Weights of a small transformer language model.
Size: 13 layers, width 384, 3 heads of 128 (1 for keys and values), MLP 1024 SwiGLU, 30.2M parameters.
Architecture: RMSNorm before each block, rotary positions, no biases in attention or MLP, untied embeddings.
Training: a variant of Adam for these matrices, 360M tokens, 5486 steps.
MLP neurons of a small language model. Each row is named by its layer, matrix (gate and up: input weights) and neuron, and shows model dimensions 208-335. Each number is 500 + 50 x the weight over its row's rms, rounded and kept within 0 to 999. Numbers have three digits each. A neuron's up and down rows have the sign that makes its largest values positive.
Before each neuron's rows, "fires in" lists the words (lower case) most often at its 100 highest values on Wikipedia text that the model never trained on.

fires in: "0", "1", "2", "8", "9", "6"
L6.gate853:477481536399573516499499620495415578368590436428503524548550448478511466515540448409477608423575599404599539464598418471418472482541520490465463555475468501486506419493470446503464448520511452477490531477514527530484431494467583530433520448507510443487516551468442493528519509473490510434512438456600548491471503484532505469515558468431511494533461446504484464492525352508491505552366
L6.up853:528512506561476454483516452459530510507598464482395525534468461488473484439455453482545600469554664510455463507528517426582510515518458462463430450531510467432473425527476520570459423522401494524466437445569490374407433566433519417441509520481520497478539526474510498540558565501544505411501463515485444459551438461515513517608425509470445473445521530478465471589455528423454492458366

fires in: "not", "long", "more", "later", "never"
L7.gate792:466444493447435550478528580601522478595526469495522561462504457481519509594537536515428485507568402543557515511507574467510503580506471553600476487479506593518428536494534423438474430533426556417580522556409603533435446536507545485463523549531588462474498462500514516448576558541507557510438553449337479536399500504507528486429442586532511468372551460473508483442543568500476594506510
L7.up792:524555607492490485523427477528462498570455453473478489447512524596505478498381495499554557453484457414544449572453532542599470460492451478494514522504399439528438522481488490522508483455454425536457472542474535596543492515451535500589437550491482558519556514541590503540419538461456499572462556487521518472474551480466473500488512513447528476475508561563499627531498488587511457343500

fires in: "not", "also"
L7.gate43:550446478462462499495466477548515445493459432544553481509556502456427520425550475387392625462545541479515481465527541496493444495460436512488498467479520516532433486476556472503547495424520523478455555577457536502464489551500475528502551556486528564549499494518600505514524531455539476547453437531570569563526569488539462517538585479513600564500618554573494482454576498478553496609470
L7.up43:431460450487490614333460508421483503523530527618542443480491475567424477516435409412415500506459553517476519506437532491555459535441552449565569615595509557457504524445479562514482473525443478429448451533477463549485483574556506554522515545592526613529556483501520423559416471461480500538412467499541484549455513482478530448400576478518580510528488607486473566516464560457486513407445

fires in: "s", "and"
L8.gate622:505469486522450585558583501558465478556536528475555445461525533458543432502509498572478517509524459602624468601617507426469444416562506545559564467511429484453516496473424458458504509479450495544492479551516564498514616463400586486547519498483437475478445437490498461518582499493580487485579512381524474554548534511525494490595539577549521486424503422501542516440526518466555511460545
L8.up622:453531466482498469464537588566583473473413518492487500510509444547439484574522461475494520455498488427641461459449507584469509532510532471508467409533525523484552529539452534535528446531504538471374524524482478576570424526527432496511582482527579493509477596510468497521537519508510527389527546443417407534487511572481517523517555453504489455468456505516477508500520549606456491515497

fires in: "it", "a", "an", "real"
L7.gate427:501406544497469533536523495569522504520522557450536454479517534477553453507481417497539417480457492503592449444531506439525464471493496544501587462445483475442433507491428479435460557542604433500622475523586516466537423490559528523543486589541574467481535440518600520495549527611489429518553508498575503602536586424504440488527484615486470554498507516600528452507474578523476504599519
L7.up427:420520442515553500518537454495490427382473538515482512521505571428555475465438491591467446485502454542539458560491570491487614608450469505493504464461512485480574567527518428511497459558502577553459464522556484548451551505463473602514495505493428517496456415572431499529540529546544439507510433437570527498409540392484466468388509485449493432509468451509494509464553476497535511457570

fires in: "3", "5", "he", "11", "12"
L6.gate759:453532539534500559462553502562587478629502475504544516473453478539465513573525420505568490452461431502557543545518466433371442569494454485486513461505469581458571430494554494532531495481510522506426546492575412523502509525505403551541497559503558446553501482552456451494538492475530512509545461519481506499507446530543490504468451449536443470552427492493495538490473543679526497430519
L6.up759:440558457601481572479455517460512376460442546531524503535460536532505591497534524524436440468641482551477551499383455504465458508422444509507467502433472574460575514485569466474470509560552522532584513492414500516505442499422473489457500494504538458525511438449589435526584441643528513621463454570521523435530524567557432517521453562540461539489512468457429488507457621484440460452431

fires in: "for", "in", "on", "to", "wong"
L7.gate953:522435498490571561544594494567532480533561608413476484545412536521524522484511458477609480572450492515491490487512526495499544542517403493539485568462567560464570510525492608536545525446512470497558530534502546431529512400405519475481426614544494533515546460497544379528461466519558477440528501510602471470482543399542427537487512583464490449466602513516488479506478561455523548532454
L7.up953:538455463449540429542461478474458443421439413488477470565483575500506557481495453466526525474476413443465522422347557395459538485547507465452531542513515478431486498558451478543580532430592458506568618552558497426494520527483536490431475475641514509497519517593542543461488468547481424510463425523538477552575619381569608477546503504452522497580524580462519438461551537522503531502502

fires in: "a", "an", "first", "his"
L9.gate362:452571441395636533490477524469500481494485505550557469458434473512481596563476496521514550567588607541522434569569527445484430464572407439460533458500470578491394478509379449444533506520453501522434525510489479471434447498389547457531444503515485503477486520522488521496517565517534517540516483485527521434526510532475495397475332476467523459461457544442561431486494382448410415469458
L9.up362:593447434474521528487488473541531495538522496540508547569485465559512536513599442469562471449461534530455513502488479494502465482530554514500504554517586457563497528521577579491479484462502484508532509530505530591633453517470492590626506429470469498600529513518520465436517484468450580557432565579404554490510515532467435507412521575513449488547459477543534557508544516448587392470402

fires in: "7", "4", "9", "6", "8", "1"
L6.gate323:461447498470495433420529464514522599519395474466574518501514521565405450474401511508500515550426518531582456516506481472431522457528474474470533521555520461393472624541484480486480512486495451465539628508539504488543508519471465535529473514469524557518492594446555458512540554518517622511591614465509414497377461424434490416562485531573498486507587539520432549515515566517529451573529
L6.up323:515500538605469458515560478515482432470600507540466463487485544460483494481366502494457486506534398533570498455554434556544566531523495560479488528497549529485434438532469519534472569528449515530498404599469479487483482430405404543462519505461530519579557468481550513497577508483487553667501417635433457516504456568511589478498487502528430305544615495482530500542463483501471560593505

fires in: "as", "of", "for", "that", "on"
L8.gate143:561449481482512446546514527455515478419463540357537448535486472538553660490441483534496461499464491543459604496536586474549525584491460526650443622439529471446541494572645551540409402435455521427558511459467536451473526400572530500532431537483558460491523435535597490457475566576468490569540426444530507498527619481495465483450462520556513506501533537553468499482497561501637522454496
L8.up143:456461468477532553469473438530469442466443471480535438475516516541535605430482501431501529472562488415536447543443467586484473488474515552520483458441543523506552448443526545506507433553541466483473437568517503451514474464504456465533482486500456534463447474520606422507489614552562410513553451552591517535623391462461527559446472591476583482503482466411517511614508561395539463519524

fires in: "a", "and", "political", "real", "military", "where"
L5.gate963:470493491440487458452507543613487485509540634520526545469480512474523452534516452523419446496475484607475519526634388537618483425452529549455509487475466520530446544453532495483508509518462469481515518499539526507384461498540526484474562567536504529441541553477554439547504526614407435552486464444451470512498564501560385532503521430488542425383494570584597459526519436421488558510495
L5.up963:422559466471515505474548567470496423502568522599615574490542566569522507533491461568507542540471535485508488549544452489474439479504534532458558453578656579536461528496439459518506509521551508435518566520488528480542522467495438530534513556597500574501507535531512500539530638581516432511605528488516448463576501534566489515556492445533534475456497529429494465494483583486498547447535

fires in: "as", "hold", "votes"
L8.gate269:550575565516447574524440574529421554518632436464492529560527378380554431526473510521503521399543504503485524577496507527486499479436495474481471544488492456523506504530498498470462488438450529400453470534550480509471477505460554496415496366425435430475510491522468541510551609476502478440453465541525441545513524526453508456374561539503481530477450360508478512482372440564503469449531
L8.up269:472505501514469552528433528559535431547561552583520563423469493386567532444520543477433537518457516493559538445508494513611483499576431502560429591462406503484535456475457612459495534456586463505467437427458485529607545465592482476473542455505474414461501481533435500574543520463457503556564560417654458551544430488477496479480523528496550546543479498591445539542472533484510500466523

fires in: "an", "a", "in", "as", "for", "main"
L7.gate354:458475502437575415458506457578510396496531534543532465439594515565525568549501481526486513493465444547552548488504442484544526566526444546575479534556555553457424504380511486442508373486502468452543480536504510444467493476494588543530534543575486493463501399515482477405486616501575468530515521462486500551625452463421498463551382595596491448511479557604534511488456521456552472535444
L7.up354:500447635480568480509482568503560467489625556526425485518498470552545564445481462586498459595466483577441561452467455497490603494463499579480531503507633495491506568429553449502566490554526509445504434540548495478493494424401535503480452429528433548535550428498570495509448529522483553570480534543470538453525558468525427512420480507492451456482571471587522538517491539444467534594513

fires in: "1", "2", "9", "3", "11", "4"
L6.gate433:459540474470513524520542407518569435423457429486547545575543541497358493490480513539487479574482495509518508472500465435492563455561533537504460491513458536448449511499421512570417572598433480538506595535492496529555484577529442518442510495489587411492516476594444494560518442477447511446544562493547541562549440484431530444576395445538397474480500370484509472427524630484604493502507
L6.up433:472563420459518569411607485493522540551459547584474486502506537511540574532494451535487500519491468467535554456486445456526446479462405494525499495537405494369474476607596546567436511516481520425487509596573555601499517534318499533520503528467580473441472449408462574552467434537531456548577503655590526504479539531466586427456603533584496585471406536527596508439514461550564488495514

fires in: "at", "to", "off", "on"
L8.gate67:506538460503501434507617508550526512532518441536562522454556461448530509517543533443561513430502409579459502519492526579561495528401532541527543557526438465506500461469419429518449466495497486490514564542491453470620479438404570509481476420522525546475446607547503448475565567478517504495473472494476488531439483453508530538496466507588425484416530621429543513507490472507508470471516
L8.up67:607497432457513586447456439513483494481439505457540581497515457390503477445499554558519442577486449511569473537499544376428552475509461497438465541574476495539477591545486500480399497455476519468534474518478474530459506464497495508479484475505519549464504526497537539479438530542561520459558414526454500422488512544387503410525440537535506502566638645485582462528526445491460491480538

fires in: "with", "to", "for", "it"
L7.gate429:465383404454586485555541337532494456523507408549507483503527526527428518627513475519475553479494520549514571468511539484560461525527532536561559415453554516546495549486538475486448580458441485496592490540500509472566463517509453442529527537490407498476403479501534455563560652537566438533508518439569569535485480433538565552619507659535521428494573648582499598492594519493509449502531
L7.up429:526468472573497423452529503544524467461417484540579494615540455587443452439536587429433497524448439393583424512480505567471541505462529448503598484468470445620484520556520538416401573440422529564490556517481495639375527546428473512459516503400521532494580621508546399552536511542499581536451493586484496522500537484417458506451489534568449498506570530415506458477506513567531530510453

fires in: "as", "is", "became", "get"
L8.gate491:535540490519511543445575417520403422590567429485544525516459482500491500549513445516538436494533489519559513550517495511591439534479496438498502501478453492551500471500461401535471494420536457457472479579494523504573363499410451581446534430467485498439557453464433497443548457527491569482430568500468631488522442458495509495496445518573493535418458527480452462525519531527530467454398
L8.up491:547454500563460591501489451483550463560357426477474605461511478485511400562405525406437431503520533406524523480587473513463438519495432550575403423579498432416543506617397398573537475516566401494479488502503534480414395482550433476431546496530473584499495542597491505567481583433432539491506545501481472507487542483451476388462535488594476469505482509502398522424478423572436466439514

fires in: "to", "and"
L10.gate393:599469496549656488522579515486594459562469447474480402571486534423589475498468541497475571589533438523504463550428433460568456496543500624517441523493477464567431461469480509464447555478472533476536589532568531475490532521445482473482466522502507511470484524525460504465461494497575520538490440500514493466452490482532507482475466527543551483356508604482551562595508584390511565516529
L10.up393:555477517437557457407445468545454462542402476442550533501588482488552509478511514483470447454537544488476581489464468419463477441483522423432549443446458521537526547491531432504457500527521479513574543548466508542444569498400507466499572489516456466491515560439457498547476459501532416594436428468542519544442491465435568456570451500556515501448520516510545564541568536578569469517472

fires in: "a", "the", "its", "an", "s"
L9.gate402:517555494478555464450528523566502433496510496509547485519527522476526443541444477549544535505536494515445509533524533482455454537491458519478563451449462490525529501660390545500557490555525497466488529502524557512537513632457604468514469509472509583404403515460410496507505467566623421482586480419553542457448558515513445565574492424417489537356507479495374469463473513488485588555517
L9.up402:562441525449436472540484463498481414603491511474531594491470445396488571560525422493518477539476516469521420586480486554549561511527453506545537574433557415468501471482545575573536474530472565480455558542422540534474421515453571493478511504557428424533555475555539439482511563456484553484496478552412526566505576517502567471607520547538377544538455555522613565484549517475517419546549

fires in: "s", "our", "an"
L8.gate44:542537433521517520465539350492414452533503509465483493443561536524579500492424424511527496491533517573522559579551486439514529467492417442559527526477438535496484455584489444438521485552526526449433478574426596541607418529523531526516493460490497426441488394534451561548472629488484496504457574471462559618497572542508369500534498607532443505485488526525592568428593548500518513469528
L8.up44:510546489457425491547478562511504517510451549463532488414548506543568382559516377528583554479580489500506493539496383594462453523545422451471522542464487533502462471457586464516581484510493401446482381565492541467611520531512543536606522552633454524477434473606457432464465471413496640387525466577484574543516576565473423480539475557481561540513513498502536468522505453509532548486534

fires in: "0", "1", "2", "5", "4", "8"
L6.gate392:554463497548556525607527555446558556513425442412448567521459431477441553493499412452470525456490549529551491556501538485527425554549549492456516550463511475503519477459499501585538570592448506494449589469576621534541474511474516514504503477496568491482544548467468480464430366431562453438478510484500445535471434574538512477548527539494479449474543462475537504513567397521552487506446
L6.up392:560527456534441494520532441430513523533531492458498459550555480496525541443585414479557532524403438558531487560532459509484448434563477511530576427438518480532546502497526539550527491435390450467430464504533489552446494545503513546297531557512495500523477483514587506561476491453521464446569504552531451527540470520444621499478564417547444514531510477632494476571503516503446363465516